Weights of a small transformer language model.
Size: 16 layers, width 192, 3 heads of 64 (1 for keys and values), MLP 512 SwiGLU, vocabulary 7606, 7.78M parameters.
Architecture: rotary positions, biases on query, key and value, tied embeddings, normalized queries and keys.
Training: a variant of Adam for these matrices, 205M tokens, 6269 steps.
MLP neurons of a small language model. Each row is named by its layer, matrix (gate and up: input weights; down: output weights) and neuron, and shows model dimensions 0-95. Each number is 500 + 40 x the weight over its row's rms, rounded and kept within 0 to 999. Numbers have three digits each. A neuron's up and down rows have the sign that makes its largest values positive.
After each neuron's rows, "fires after" lists the tokens most often just before its 100 highest values on Wikipedia text that the model never trained on. A number after a token or word is its count.

L13.gate194:510529532507490614484536445562447426506484513564591498499538542518491543450437498440535499472542422547496457496517485421458390486505461534556497547566538461499510466504521485544505450450495529517468474448536428521447541450530527515507522556492531508562568502522533524502440512513563477433
L13.up194:565536440489543489512548415512479500475530455566455472540553469513559484538490491531462499485472475441474450502484536537523527479521471555496500582441438385534541468570517504570441571487488483499527445559524410514504429489545529502517496507446523509470432469489460508524522491538528496424
L13.down194:485531529511438522465526532524453520480485523526610477480535615478399558486468472494549516509513411497556460456510487498465451502521471525551449489526466492457442483483564482508584462489494549438497552478469578550497468443477508529538472523514523517530495515476469529517532610512492450457
fires after: " " 43, "–" 11, "," 4, " op" 4, "|" 4

L5.gate292:580430482425493508464552426526523505493461451473499440473604496521469499515536484473515447456509565521469511576474513531470542477487506501470504516492471489464548563491496478452492525558440505538518508537473427470495436465537444489543534511527525433530527491493533453505526553522486472522
L5.up292:581421498432544449472466469474512524495509489475427443415563514513560469547489513548497469515437533496491467536468460516471534486509478515466510517506441613480508523440462467488524559552426526523491529538529505479567503459480500464497560371504614460483583488482482497535491503488494481466
L5.down292:474485589484524473446413508499479480500598507549563448492492521463536484504572457480431500557421524516539415484447502501485541478515446501504508527503408535507490450528484488567510532451476608482395545521589533504522623505455525465441421476502559544457517544450449503504460478479522522458
fires after: " " 47, "-" 9, ":" 8, " |" 8, " /" 4, ";" 4

L13.gate445:565441478488480489496538460526539559483519448536438524533564443520572453472498559404515489451517499519523512549555567464521497568484430499561510483467531497461505445528532456481450490577517416536529456488473451485545464421501472483505458489542513490490477483493473484517518439566486425483
L13.up445:570575498519506481511527460514531566476579461537473493448505485463475456518448486502433441491525540510473610510501488474542469487569509493531507484514489450464620530536458512481416477547523510518570503491554502479492477529521515464486408436441477450453565516468439515580495577458528509457
L13.down445:548461456508489524457485463509501473513490516533554479496501525491525455482533489543549505542479548479489527505509505428518487486534462582510527474457472509500475484465498536473555485526514458422481479533481444486578507513490525527567467488531458436505415523472544543505452506516560498479
fires after: " " 42, "|" 19, " the" 7

L3.gate433:590512470506530514514533511508527483508479518473548502488525555439569482443514466442468487485456493522515518440478529540482463524531502519572594521437450461512487474484432472474527520624524494559478499474466493461546489546398464512414533502521460526485478569584492436524476467558478531578
L3.up433:491501548454523620502480601473470485438535516585501488519424494451504415446519482494451542496507515540521489448493529544517452513521543551496564497492494574509507496416446508526506486556482499511442519468514506456548474507461505446509514511490441537470451536478568519509565449605528521526
L3.down433:514447561470521496454484535521413525559586577578514534476475483527509498527490473561475559525513476536506428457507487476484561460521514449378458470494521552532468510498437546508450452543442589477520587451471507477457594470513512471498468491496466528495477504566520507542529452460462509538
fires after: " U" 34, " b" 14, " B" 8, "." 5

L7.gate93:482503485402499501512566535526649456556547483510627493530508435494502468504520484479467475515511478552476585438512546453541501555539505503511510560438491461576533524483432559482472496517442495582542400490458530532512476471532464467477451579538421486503473559552437473539462505549522487487
L7.up93:479434509469479503466503484508536462434585553526476520532514487478510442522489513508530491455476494506516520484483533524539505527505486499526508518489428511483562470525467513504500472428540483520554549541550529523527492523478469449580530481570447432520525502560579514508560480535533475507
L7.down93:459521519430440528497496406523477523482529516492483531429438585478507456512604524553488516512483542440537426508464567561491557482466498524524525429508453492474552515463423428486535470476526506431554533519530524483513490509470446549553501483500494471504511537533544503494496545463446502561
fires after: " the" 17, " B" 15, "4" 7, " b" 6, " For" 6, " a" 6

L13.gate239:563532509457505505374509456481594502471564480498505517446504483485454514459534504536523573456473532462396484530444475454484537514446505490464502500498442444449538563553467467587464451536496529530546523531499494503538475410512492461504478572463496454475445568507508464401444465590514471442
L13.up239:468536473464458515451511507517482501536515399495480537521447429504547494547573489451501581575515516503455471532495508510474477479464482484490547477474497480488468504466479503501478443488449502477534465531507536494516473540476472544506468610516516517526470474493487548532461518516503518545
L13.down239:527474483484465517474565479516517520493559512556495500507489489501573459556513511512550574442520487489509551503462495574458480448472545514409489511470482525539517479445419519522543527404507573565518454536498473476431518469418435466531507558476478487494522541526471502511488538457469430576
fires after: " " 37, "|" 18, " |" 12, "–" 5, "12" 4

L9.gate315:507532558455429455470514444466539532487479573510592553538472509534545492510571467537564521466459547523560469517507478447531526521507524521486507476493522510541505452484484502422454526478539506499510502476510415497579478501476551441512502530551518468506494512548434474509483445581515445535
L9.up315:542522516522516477470537458446443552450485490487530482567539558447502466470475441464418528534467528419527524475508534508471497441534526399498457424482517509515542497465484482460493466490577535534462582526460499520451549482507499531490516508456554484409585538498511494499504484543446465518
L9.down315:502467473503464471513474517451532488510536566492560525484496489581476500479408454503578502509528532521500450494499472506508515540481549531478490473543571531480494448475523453478512547453505474507531474480452557456529476463516508372461440447522503554495485514499547500493485519469497502529
fires after: ".\n\n" 19, " the" 18, " The" 10, "The" 6, " a" 6

L7.gate221:517495481501506448475450456535526510535520523445538558548493538498526504467546538423521507469511470557461577474501481567497540539514521504533578523548514486482530567397507433465475475430542457513451462455440501545487508495585432459534492491465546464518521560519545411456444517541512536461
L7.up221:482526501578490506523509444551481463502521579498464521400517423559566502484494532493547478490581453564454540490496473470572472560456488504417520489555484502529522486510490448567525388519522473466505436540427446488529453524441418511495496534500523499403527432525408482582506462465510535469
L7.down221:476503471540508560573563517537542501557470497456563538484474487455479477510475523499502431450571440514532537540464546464464514529488520481549514575543586521537542527562508511499516430454422519530459515410474435481522465488542496490505499527413475450464506502518486508556528536525500498478
fires after: " No" 34, "." 18, " up" 7, " Vol" 5, "ro" 4

L12.gate129:555485489470496540438477506531536436472560542459479462559580474543489545517528468491531485479474469459526472484452511555507567502515507491500519495490490435528531553498483461481503487494456435530514484474478475506549476542586511502574472550553446467504483586546511419446473515521537537483
L12.up129:515526452493556545474508534472493504492478471527418449503501491531475360491538525459470529498483539486503553416492427590456527490508514489550462506434501443522507478522566489518492540580495523540503489536506529518532519489499498505515450475461468514549426451475520512566548574458521469502
L12.down129:478464537508531482463580513537526520495448553506461488468482521475560553562521549492502527543500545525474547466512593589444499478537505487514440480566514536505514464581434528487500540511470459506556538462566426490462490501515450582468513482469488469524457454451509538450464475475509517503
fires after: " " 32, "–" 16, "°" 12, " +" 11, " −" 6

L8.gate404:514479507494500563495566463450516443503492561429580521486482476557599460526500411471522469507493527522509520507542450560518496563525488526524481518464462505547535509473553469564543513505458420541573508435449455538480531472447517496452512534455553455517519577530470467530434523450520578544
L8.up404:509496460519507520456540457485541438508471493552445544570422552529592468446466421482409522501453508525507499479492446449467489501533519547485476524411467513528497535514585514519459511450487479513470509518441463500457444511468512493526457547479505491556574533410496527512499487539527480552
L8.down404:492508497505572442562435506445489518480510514479519473490431508556396548530466504478541488509470465519492480560525551523580549508514514509441496506514508505520540407459592484510484502493448562410482451430461540473491550467509473492449476471534586534530502475516507517541539476445518464523
fires after: "\n" 19, "==\n\n" 10, "===\n\n" 10, "-" 7, " ===\n\n" 4

L9.gate429:476564531523499564472543413586506477479493506540550541557561502481512539557514447535565535473583494485524515513476564527484477498476468480546510491486444487460523566547479528425464509434514473540460446519528447425633547439501391519560504502559515476520520474497453451560538485504497565511
L9.up429:566450540536465523548498495482491512576449519541538556520467522536581443501506530519559462475480443512521531481517541517526517553443536429586425523495529515518550443480386483491512527555436549485547560513464496481471507463558560515513491528535562490540445528490444460540478496458547472523
L9.down429:500473536533462513482560566440569482488491536475545468468517538419440554505504491464471423487581542463493504540519481517483519498524512509611547480506524525511431500565421490482534444502520599517513510506484546550500498525484509449480482512509476487464516490536496568543512494526493470509
fires after: " |" 37, " " 28, "|" 7

L3.gate138:463512547404512478575573472593524473561477517504525557499419444526498519481389492498449529509513527501461508456510469448456498480536541457486481503445530519482556452508602489485445470489525474555459506558535509594468511495520492487486543487468436528546491490462468443490504474474512475480
L3.up138:450487435473509475486500496494502493483562506432567510420463509452498527489433405560511470467446517547472491589595400491538496460511502509607460535480500543563557406529498531496519543522437520597516476485471498517500534556514564459503555467459577497542467478469497548453491495550560541464
L3.down138:541590521436519493482463549564580501541553482541516498467491515561511495521515494525489497458515477522544458488486441453400526510466477473466558533518470457549476495436479546474586526515498417542455484520508530456551480444512544481513409545555539484449508430546452566530513553514464536498
fires after: " |" 26, "-" 17, "|" 14, " •" 9

L11.gate248:621558472442479467512532473547501437589468488510540526413529484489576528473560538478582513535578467512541490465506505496491458456481431488584494520459510473476543538546519536480533485558494443540508477514456475495544480478558493394477567546578526528531479477489502484505500452508473524457
L11.up248:513479524527509515487564443493557520473525560440605517521496430483503541484450452460525447516520531539478466489526546485516447541475615485508525476530579483434539521531485512430478486476509475549504444447575474523494458438485474492534514595536456495479439581510472510520520435523481472516
L11.down248:527500523566571513531489518453513489491537523516524423540536460457468465485626495504517448519491532545430534538517512493502460522553477522492436486488456536518491508504467459540486482500487450389494497541538598438520539481479504517567474496562469379478498515542535529545468506479492534448
fires after: "|" 41, " |" 30, " Total" 5, " No" 4

L5.gate12:530443558450451497517487482535507436492470509427473508426496426500522524528424500517491456478515452530513547434515514451480491481499556485531495525468492514457502552519530501517495459549458519547508570533471478583488513437578464524444516543532470484551506582515517435466520474529503515484
L5.up12:434428462518509461538503487492506533462511524503540513439505506446517518528551552498590493502483512478500466514500471432518530515588556508516456479529550548498468527398413535485555555489474543513467514490480496563505514532486495595528522512598569504511489522425538524521470571543480506536
L5.down12:547441465527471530499506514476492495453584528574445574554528457503426510520523494524493517497540445555526529534430483488545440502457455485485611501486449518463499493449453521524506582416533548504559566513497470575491449489431504547533439505522554519514519535471461502512487508544441517508
fires after: " |" 36, "|" 6, " Vlad" 5, " Total" 4, " Apps" 4

L12.gate82:495452502575492499485518414470516515449481537545532504514469486465532538529522455529517487510458505503417581498564543534546506537502485477564525520479497467506511537519552527457455436537520520473465516550495455542485475418513603520481543556505500506554467532542455469508534476559548487444
L12.up82:492462374560404469482507550501501514495552532505513453529474513499497523495489508487586457501518502533469534492577435478468473496520576548495629515442518450497570458484451483497535497515461498520491536546492461460516535540548468513506552482497540447563465496492550510472484539449489490479
L12.down82:489489457539561524509527514530458433530507496548573540506567484526475498490534485406415480488538521472567476535479456470527510452453495504509450460466435405506476503429519479468474546515483451548484496493521385492513472491484477525479481469502510508491526437503502438518469514506518511497
fires after: "19" 20, "–" 12, " in" 8, "20" 6, " of" 5, "|" 5

L5.gate64:545484500442535528502498477517483543488526495537515506515487510480500464444504504538474578551593550432448529541562548506464500490506544497508593497522527483555464448504483428514471484517507508493566504444400439401512466498429482572503474474621481518545483529457517466437494503525558477553
L5.up64:465460476491541459527523480506474462456491557486493491409522528427514513411506500569490553502586517544525446473543599521473484499458464535509482484469512569607544478519448430469443476519429520485517558493548442464519483475491543540513452485426520583607509510556511538523537549447525419539
L5.down64:457535478544495559481594569505479487526495492444465498470533519485467481488475473586457512550523432448478443606475629517449476478531499461482549465510506478517514541507455501528483497541532439517424478547521424534504483517559449570549562496496519534572477563517501494500603449558489493476
fires after: " U" 34, " United" 25

L12.gate156:466413516532490517499569486546509553502471527481480506487446540525483469491545559433534494501491450456510479401478546530466498561505550445546512521540539452507494467507582445438471477531470410540485464431472497471497468536481547482482534587536469470509467459493486552496567529491439489481
L12.up156:492500454523560429516553503554494513581520500390487514518467413506488468541478525546476612513508525509524561491501479535456536544551537562554481477496452499543537508488496528544521508515523485515526490560497534561478513463476517535488495612546462378502481433446512545506535543530448480522
L12.down156:493509515499554538509475550548500550508512501457505463405514428498483489498450501563467463526548562437487503491548491492504533533473535496566454491516497486515512443543457510514494554493469458323521467426467604560533446497506491526494591525469532545561495539491476496462444507472516475493
fires after: "==" 16, "20" 14, "-" 7, " U" 5, "–" 5, " Q" 4

L11.gate399:507580561445513514518516476493509389524506466536486429565543425512462503482488499516479549491473480451510538514532517528435525446519526529513583500518460484514468535508473487544557507530550429541618468557501451559530537595520469544527447533456507537472501486492543479472477494464551531463
L11.up399:495587546540539543487486534444406504456510538587520415541553492429487411543505485471465522514465560514505498509469490524474549495518516580461475547530439485471539505583503565424546484461563480519564462536551492459489439507519440481487537443464525526461499512495541511477530454491479545507
L11.down399:419434499525495513477504484537542547556517497523570436519471517498489445519538432475526500524444551529477572532422501462456479463454473485464452499500479504485506521613498468460539520526519426573474474534471525508524505492537582459488539500558522458441523478585490447485503484545473543579
fires after: " " 93, " (" 6

L7.gate195:500478505468448566513600491540478496540517413499537531570500491542489502458525425471550564411508503564526551521597468522503469553454458457533494631516509485431547498506532462515476570552503491559512476464417544520498493424436525505436462495532490464453501556575436481472482464522478512499
L7.up195:504536490490450442513468516554473446418489535535578531505530512499539483496524477504430456514532471609504578472484582489474494503507445458491492553497542490594447558488512521548450461451553518525478463483548456506467514540543449514490534522504420457404482478488441479465493478512486513522
L7.down195:521511487541515491489491414461472417532490496483562458480484453411501500455508528502509520566513478508531462462428459509483547548477474453472569536445519479528501472508461503470564495501548537567575475488500495454474544545584468453539480493507479526521476476448544450483476528501533560462
fires after: " the" 27, " N" 15, " I" 8, " to" 7, " an" 5

L7.gate156:498565476490464509501534481527540485563480486535567478527507495467467497439565485507487520524473484472519557450529525544411466502413533474578490516502478522520465534567493508523452441499552433544499474447500472536504422453473568458487521533452536517437478572487424516478477544514541442474
L7.up156:526486512540524425516504496491495565447514503533572547552550415502509405441520547468459480581491567530504544465522479505511464522467483455542452503502573545512482562481427553496497437496536557525552486552546495549538469489476510479501536541497478491493474491544548516517524494516523534490
L7.down156:567452591503547478452447485532460492487496543513521480521432554527529536435467462460501472480498540464547523551469436513439479478443537566576530464544491429470498477372535496448534526512527592490565440474544512459528486485506460551499516473448488492539492527498489487596499456484423490492
fires after: " the" 29, " a" 12, " (" 6, " an" 6, " The" 4, " in" 4

L11.gate352:500525460438479536502551516542509443527472564519516505476448537456512520456511569513550525473454491501435481462498487534428430551414530461488516487464526520512444542445446470518480521548481537533556532495493477508517548556547470409494447448547460445491471429485553509506539512478569558531
L11.up352:557520444491491437424544438492532513463473531479494489500515506546554543520472484542555547464526558564507466489491414584559445559496459512444495463442428489535509446545475482521485451509420458488575490503486429481537510529519503448475515522509434562458505487533477500517535511531458496401
L11.down352:512498537499441509476534498520528505511526470579503486421458499471530450509481509441453510518598542495544483512441500430532539525479447497486465452438528486511446481569592560464549520480469536436469521495476478583468532522508518608503477576552523555488451473504521462470468519531473403500
fires after: "," 62

L11.gate453:461506505535427565473531496417447427412509465471501527523537512473520484463458570503507535475533461475569490460498494505424590511454522551514512530565496521532585560476503489442450475439494419562523454559482478509478482566468417512506459507518453446575502510521484504519473585467581510514
L11.up453:514485449548502533501514540468465541518511527544446517493486479522483543535480548434522530497490602542560471496404471505452472393500484523457526429556444551434508493464463530520449495547490508484510557499495515586464464577504518497506562524470476545555556523481499502438537519542452490462
L11.down453:503476458454602556428458462455421533448481453513524482489514508543451506531526527501542523521506550477496514481452558487465446492530458412537485479577503495501430537514548442421560477507532478516515499541527522557421572496566495456500506499534506475502549439533526523471515496593547456537
fires after: "19" 34, "20" 26, "18" 9, " (" 5, "17" 4

L3.gate115:472545553466496554527414480525543477533560530471633472464536531522530540501504470486512430516463480500497452466524490447536500508465500533545486552510487468529587517462471581464552513537514585555432471475513514493547449491475407518536564523548444492514477489568477493565482532469461489520
L3.up115:592462496443461476418491514478497541542489497461474543472469526474494499495544537563439423512518536525464575532516559461523552484451574490536445449500463514529510580477498428490509543438498484487502415476572514520464503535561543415475511478429505386515521541442455457525517432441480442472
L3.down115:540514519499507491487474503513469529517545481518571402491536585544576432525538497469494492540458448453477436490507482505445533533520551495519509505497520493544547470497432524497485517490510530507479530497516556454555459504525479390497473495513546490491451552503516503516474519483493499534
fires after: " |" 50, "|" 7, ";" 5, " L" 4

L8.gate346:545482403486575495517461508492558499496491488451531509540473503537528491522502409527515526457467478502555502539471444529382524508480484547464528508437539539483527480467492408519511523520430479518468497472493495520454471483548480520456523571509583470489508573512479567538455505500454504524
L8.up346:427500498442553509510515564500455439495535541539579598579534476461544500529502445526504446458508471521491549447560477496437469527437552485495449449494493530521406489444542501442545510490539447469521486466569417412550493506465546472556471522452487488485489502486523453561545490554494517525
L8.down346:480472473503570528507516459516479561477531506450490622526482543499480506486493518549512495497536516516500524520504546499462453484497421503429514356515451485467541436530501485546481510485513516491512480494492427506478465515578452547438461532463582519550470568534448512511426532421477477531
fires after: "\n" 15, "===\n\n" 11, " Team" 10, " Title" 6, "==\n\n" 5, " Candidate" 5

L11.gate238:505463527462518498433493477541459472456477525564600453466449475462526551563499502476473502508516562477447544563495458578511501523440545553400506449544495528521548534453498479498527500479479488525511495500483486458555530477411503503489518473488552564578501528468567426549561542565486513506
L11.up238:544462440491487507565493511521448524456498533520517564529432485426569514485499528504536487472465543439528590477536453595501548512483490491418466455500486541495499600468489495549449487524498527519509491530478546489511512491517487537445495444466516526511476480483510519448581440484590492596
L11.down238:449498429577501483511540552497514591564550475463515483491490544461487487460512525478404507495494453516511454517461536456454560465545473464556486531461581468558510517460452557469535420454533489396455409457515564448414484528569443536524549553501551472473481562448508517476524522502499462492
fires after: "20" 27, "19" 22, " U" 8, " |" 4, "," 4

L8.gate218:522574471516491571478523525530495524491474444531585538432475542484423538485507538531551591492483485457506550456449459482520540602461489447520527492488572498475450584502417468429528496470475458589551486499477569481547501517558494486510441503516514482451482500492514447514460481545524518480
L8.up218:508545485500484454467487433453582555542540483484547515515518496526445490473530443501525543583530445416423453491479494503536460547478529430462489440472499475473480478505419447522522513508462533493548453520465538487483426579450446555481508530562501509581510521460489546502482560467442571477
L8.down218:501451431494497457485483519453568475504481571494479469455498479515486516510554392511475530525581538424491492537467489521507433493549553465514539452561509466564453450430524429434470542491432452455455499496527538449480523462469547506512508521505538557562562502500427548490486425469480538523
fires after: " B" 14, " m" 13, " G" 8, " H" 8, " M" 6, " K" 5

L5.gate206:500473463495417561536516490556609452432539506526479513470493433450524508515573453468490428497487519489439452472582459515415515549511483545566531536405558474525534514485521521492490449559470490583512517465518526549585464430519536448470539491534468507508465477575496411487507470506483559554
L5.up206:519453516493485545545505497540452443509453502548526490449509458532490474507507513434535500523483543487522462514446473496572494517498543485498500558416492498473514502488466492532463547528510502516490440533498555521506587550509447477525570528480455406504440464483486614395537572482545442553
L5.down206:512456500443563585446468452473557501533471473481482490413492481481519484550536477518510493473494514396500471501521528504494533522505499438556457474526511572526546548482508510539488492538556539423442454502535487398518493494465541403535548534552540493492487515468525457454471509467626522492
fires after: " " 30, " |" 21, " w" 7, "|" 5

L9.gate69:537506516442510537497485494517494505423468553473510427493572482476513485467508480459489572469569451494474496506518556532498547413486560576452504552448516495564515548499498478538477548487520444504484522524546414510574488507469481475523496440498483536521472511569511483491432487539574512472
L9.up69:555530566472499469469519495457483538481491482537540496569564451369504470515435496508547515531571526530513576525487509569509462512528493478476462452482443556510507532523423597453482478483515468464538531551524501466556518538468500465596518511471579528456509481512547414444494545439522518499
L9.down69:466449536599479528432448509479462497528527545548527476521539472509533427548532539529442461628466451531492450440571517525459532482509501542466430451539499478537535500483508474565552513445495491436533490579442587526449466525518515507479472517480500456531494524483490484551502448504465545531
fires after: " the" 29, "19" 14, " in" 8, " " 5, " (" 4, " shortly" 4

L7.gate335:509481484451415550475579456555532512439479504465566541512552490536482521554538511483508530532435563515478517539544515469550513506548467527599525466467507402485484497519489530421462552570561511484589454468519449525454472516504487494558520526506504466448475444548431447484529443534493486464
L7.up335:544541554471496474451523441506470557492583520574525587546532482470500487530442455454488416548485495515473497503437574452479497521489503558519583457541518452429566547455470492488497397476560492539456483472457498558543492441510513467573474530459512504498519545486539503478539522501520514530
L7.down335:478457542550473494525501492502487521526474540504568489514427463532524465467549434454505515528523485485497438484488542538473540561485485505492476526581589536472543461521456513463487484525500537434520518522499532515492473502480567479523494559473493533524551492420547535498548440472418436517
fires after: " the" 34, " |" 17, " The" 13, "The" 9, "|" 7

L7.gate259:523517473482466504508487482563564482524465533552487534456428512582490495416514487517401517461477432566572478536486467464472464518474481466523506496508515503493581508403482522448475587480517483543529518481430554492519452482492441487483461536592468489564512543506437517537443533552532537493
L7.up259:529468460531468533465474473525509469497559518512578537488559506433480472450453530534515449437583496481487493551504505530605504542512528508511525468435451525501587463586452472464548541561446499514507483544462434482504460517417522487552478550538562486486571480480502530494530491452501594445
L7.down259:542505457522575512469565575537487517479477438532537497447528486570502537555551473461465511525505400418511564509435525490509549487555492484511468532492488514521487501560530488493576418504521481469500400523443455530482452454554579448481492463512515481574543493455590457584553544541548568496
fires after: " U" 34, " N" 15, " B" 7, " M" 6

L7.gate236:527475508491529512472559487507512541512483526558545541447491494517515576475486420470494525502551518526480592523457550529566496543462488442454454525535536516493507512454507496520506504465530478522517466472460519472481460375496505428559476548550435515508492515577491417507534553474500561526
L7.up236:506534633435480550483501477494425507575513476519541502501422476485529501431565519491433451494559467520479405548522505503485469474475469540507455538516513589539433461467531536530457535548549387462514472544423499482538514499454470468478563503497519552491530540494415473462498512531483523489
L7.down236:532430517520482562495440417436527467412460513430505523454498514520549543475453492533483527513518445482502557485541440561423531489512532566586530467485506464504555492510459461559596485542512513537488476481487570453520529523556509590548458494488487539487500502443565577551489446590489454530
fires after: " I" 13, " D" 10, " he" 8, " O" 7, " N" 7, " S" 5

L7.gate78:469522441528525478444544519540559496480480484478486523494525521466534503505508501482471481487525509520507411504537549494492522505518445517521459567496509441545529527421430499457542497562440416650478505511500522516538536530470456446427463557531504470486487550487458531583452516501486475483
L7.up78:540527506503479511450529554471522499470485507494489494499500457526475526511397540588521439504528577580479519556484490503530475555498470448523447542493526485460495517471511462513472544517472434556435512466457559484485484519414555516513493561466485499434452522497468523498519487521523526498
L7.down78:482461529504475480551472492512502548504487456464545467553472517550558497484522436348428492550507609478457477483576498522477506524553557583502525445537501450464476566575486573486568553550473530511514502512424443522522496463473466494519506495462454531519456460553424514550541506507443535584
fires after: " b" 20, " B" 17, "B" 7, " m" 6, " based" 5

L7.gate474:465476464489464496448557428539564453481474554599457496462520477518513515553541541395503654486505451495478480478513514506549487482444511591494474514474533532473449511475561538482525499494488503473495502512508452553579450487467505444519525528519546458482472481467492520472465490510523561481
L7.up474:514521484464518584497611483494564444523511514539474483408494554513533597536498445519499489440483561525506384492529492443484492450488448553445513514514435500510497467465530501559484577514468497526471525520468461555457486481502514513435515459499474572518496461499497477503503522522525542441
L7.down474:593474515456516533534523498551476451523422500482537531484522568455534479550452500451496454611516458537549591515527403456566510567497524501524515452526492454491521528606466449518534489529537508544491478450481516475470514535505530562477538513539475471465462516534473522467483460485480475516
fires after: "." 32, "," 31

L9.gate404:514472467481522517447537439531510467562478512548520530503526464485509459539554485421430518506432559493482396480530513433428470485530452545475511516523564484431481592478452483428518467517525531520530507510537497458459496448493498500470477490578478490562499536507476455531475493588477443529
L9.up404:515516459519481520462497422559587534398503491527561506515521459422514485581518491468508521537458575470454618448583555483471500476545498574527568439553518486435493516464509506538449553483503480472548494467505503523504480442460532486559427575504525398505481506503447487488522471524468539469
L9.down404:477501454544555490509440492527448496489491532486500536455479469558436471484498530505478427596487473428435506465511458482466541547486500581524430524507518530486409523516508476454535531482479500425530497520365529505481499502498574476496470560549554505515532401489467464444461474521469427557
fires after: " the" 61, " The" 24, "The" 9

L2.gate379:440427482511448503566498507543543545446456488494581504501554516500519590501472441522580500441431493470451538469517464581512467549501556511529509476520497475465587465520534494410503469557542486557515446415473513460545581498532526565477516441469468462524512507515483402535522486447499451505
L2.up379:546442519543515508541467472445472537474493482438495458464459495521518534617591499546502461448490508503495482496520485508465461469550533472564471503480490551447448494498461475472468548530559424537534506549451511543515515465442520490468503527539588486543404436574446490505477549478553464513
L2.down379:525487566512507446526583479502550468523522544488484530425498541525450532528461533451453478476578471428508563591519465466572474544476504435543541496483426462481462501481461547472452492547498563543489532453485539550499431492440435501519496590501540511565524514522440456493516487516534438493
fires after: " " 51, "–" 8

L12.gate0:541470497431434550532489499540509428454492516537507533518548497461548492463486470436496473470484433509475487521531562472382526531447477504534541511571430512559506568493540521510520601539508510526503554496501498489500455505534483490498519478450513534536503528487558515376482471553519459480
L12.up0:588579506488508495504461478494461487513543474516438479538474498565527462464430419442467466429457509542462498473527488561556559488507456515505458530475475466527446457536508529531482520483446499535454486491522495404535515483479552516507425565496423548442470497492494545535522464451471539460
L12.down0:499511518510472516463568494523491545552493458485548538499507540478479574539469473499576511551510529481530510484452468459542496416483495528479593560495434471549467466540461461503448459432503469602486540549519447470542533496524529451462491464491478472480440457534505482460444510540476482487
fires after: " " 52, " to" 6, " m" 6, " in" 5

L8.gate25:539473498516449500465500432526524552552448538395488508480444483478474497456468441528462491475550453516492543501485484505541482502537522477584498433464504495503480452505549466486528507518499456599519481486423531543528485428466599453535414510484539415534454476499488449464498510568546496508
L8.up25:476490459491454465438524496417512523518474451510440487624537557521487549518504491549558558556516502533449544521479528506556483538483530451551483491468378485530499495474475518542573471509450470561502530555458504455437435475492521536476489472439486599519535502548484502484495430530485516534
L8.down25:449492454434488502584463562506530505570531454441451632455484450507476549454474488524445471578439487535468473463507470422539446421538450514472452577495531458498544493482506484489482571522418479485495548560492549485459483516456491549454525521435466526499499560474450483483525482575520532481
fires after: " K" 23, " G" 10, "15" 7, "22" 5, " H" 5

L11.gate10:501546433443492482482561386523478495559506453463541528481529518504575441545515533462443489474605505527526481527513541551446491562457456482518440449457493476509477531472498557464536495516566406509528504485518466528594452449595451520483499516557494478508477472474436517485538546520533484461
L11.up10:434527501476455481570505478478449528566441485436465517496600521527505460469455521560552469538507561580443566451443512480554445472562520399538500575457451483485509543551478541545519491549450483495469481529532467427546516473558550431471523527469467550483554510472492525498502492489486496428
L11.down10:452496529538531544474470510464525535478518509415475454558528508455443439512482516550508494566464535567427435476514475498503540493503516505563442589528537527492477487541478515510516484567469529459525575573480525489543527517525462498468531491483468515574485507583546517520467495483516518529
fires after: " " 31, "-" 11, " and" 6, "|" 6, " to" 5

L7.gate297:456489523397485541464605477517573482611535442510550494494508484540507535484498463468509465480516547481478606543492523503522491535487524447512505504468514550478482459450518487476506449544465493545452485509473500471573462530574463466536477500485474455464471576532487506509503521527474451477
L7.up297:516466534520454530449506460524453464608490556448469498562486479516508493539471556540542520511478440499442492566499537493527493466475495409611516479476530468543490472469491560479554495486438488493533395492468504460529471494505488488433471562494491549475489469495511425547541470461556465527
L7.down297:563470500454501533425512502497562495436437457522471480482396493501505492517515386546492548542513480466464550479509518488489479501574560484540519509496509483478509507453510495520522517532521456359545525529521463450451445520500505537490540485555519526507541501549582513454466440508489512492
fires after: " " 34, " t" 5, " T" 5, " C" 5, "|" 5

L8.gate31:549506457475532474502500535593559427601494479449529489473522514489485513503506425466464463483503502551466537531520467483484509521432509542537564518528562475466506512462502488502612515488430491538481435477483530463547407510571457467489495542461495382528570499558465468533484471515567499522
L8.up31:500525450474530445530487471484481488543496562526516491494493522514508513540591540452434485509541505518446577511538497464492445481494438466528551556530483484498510405517546530516492488517552526521453407508473444468549509531447429434477487526454470452524481505487440461439587546426459495485
L8.down31:527482445482524500512458499505466490496511518500543463448518482469481532592537498466502426508529524472564535481528512454493456477497510489569574531505473521511565534502430511536488461456494543405501522561513419482561467507476493477548496583470453529506570511470469514464482485523449461508
fires after: " No" 35, " St" 6, " Vol" 5, "pen" 5, "." 4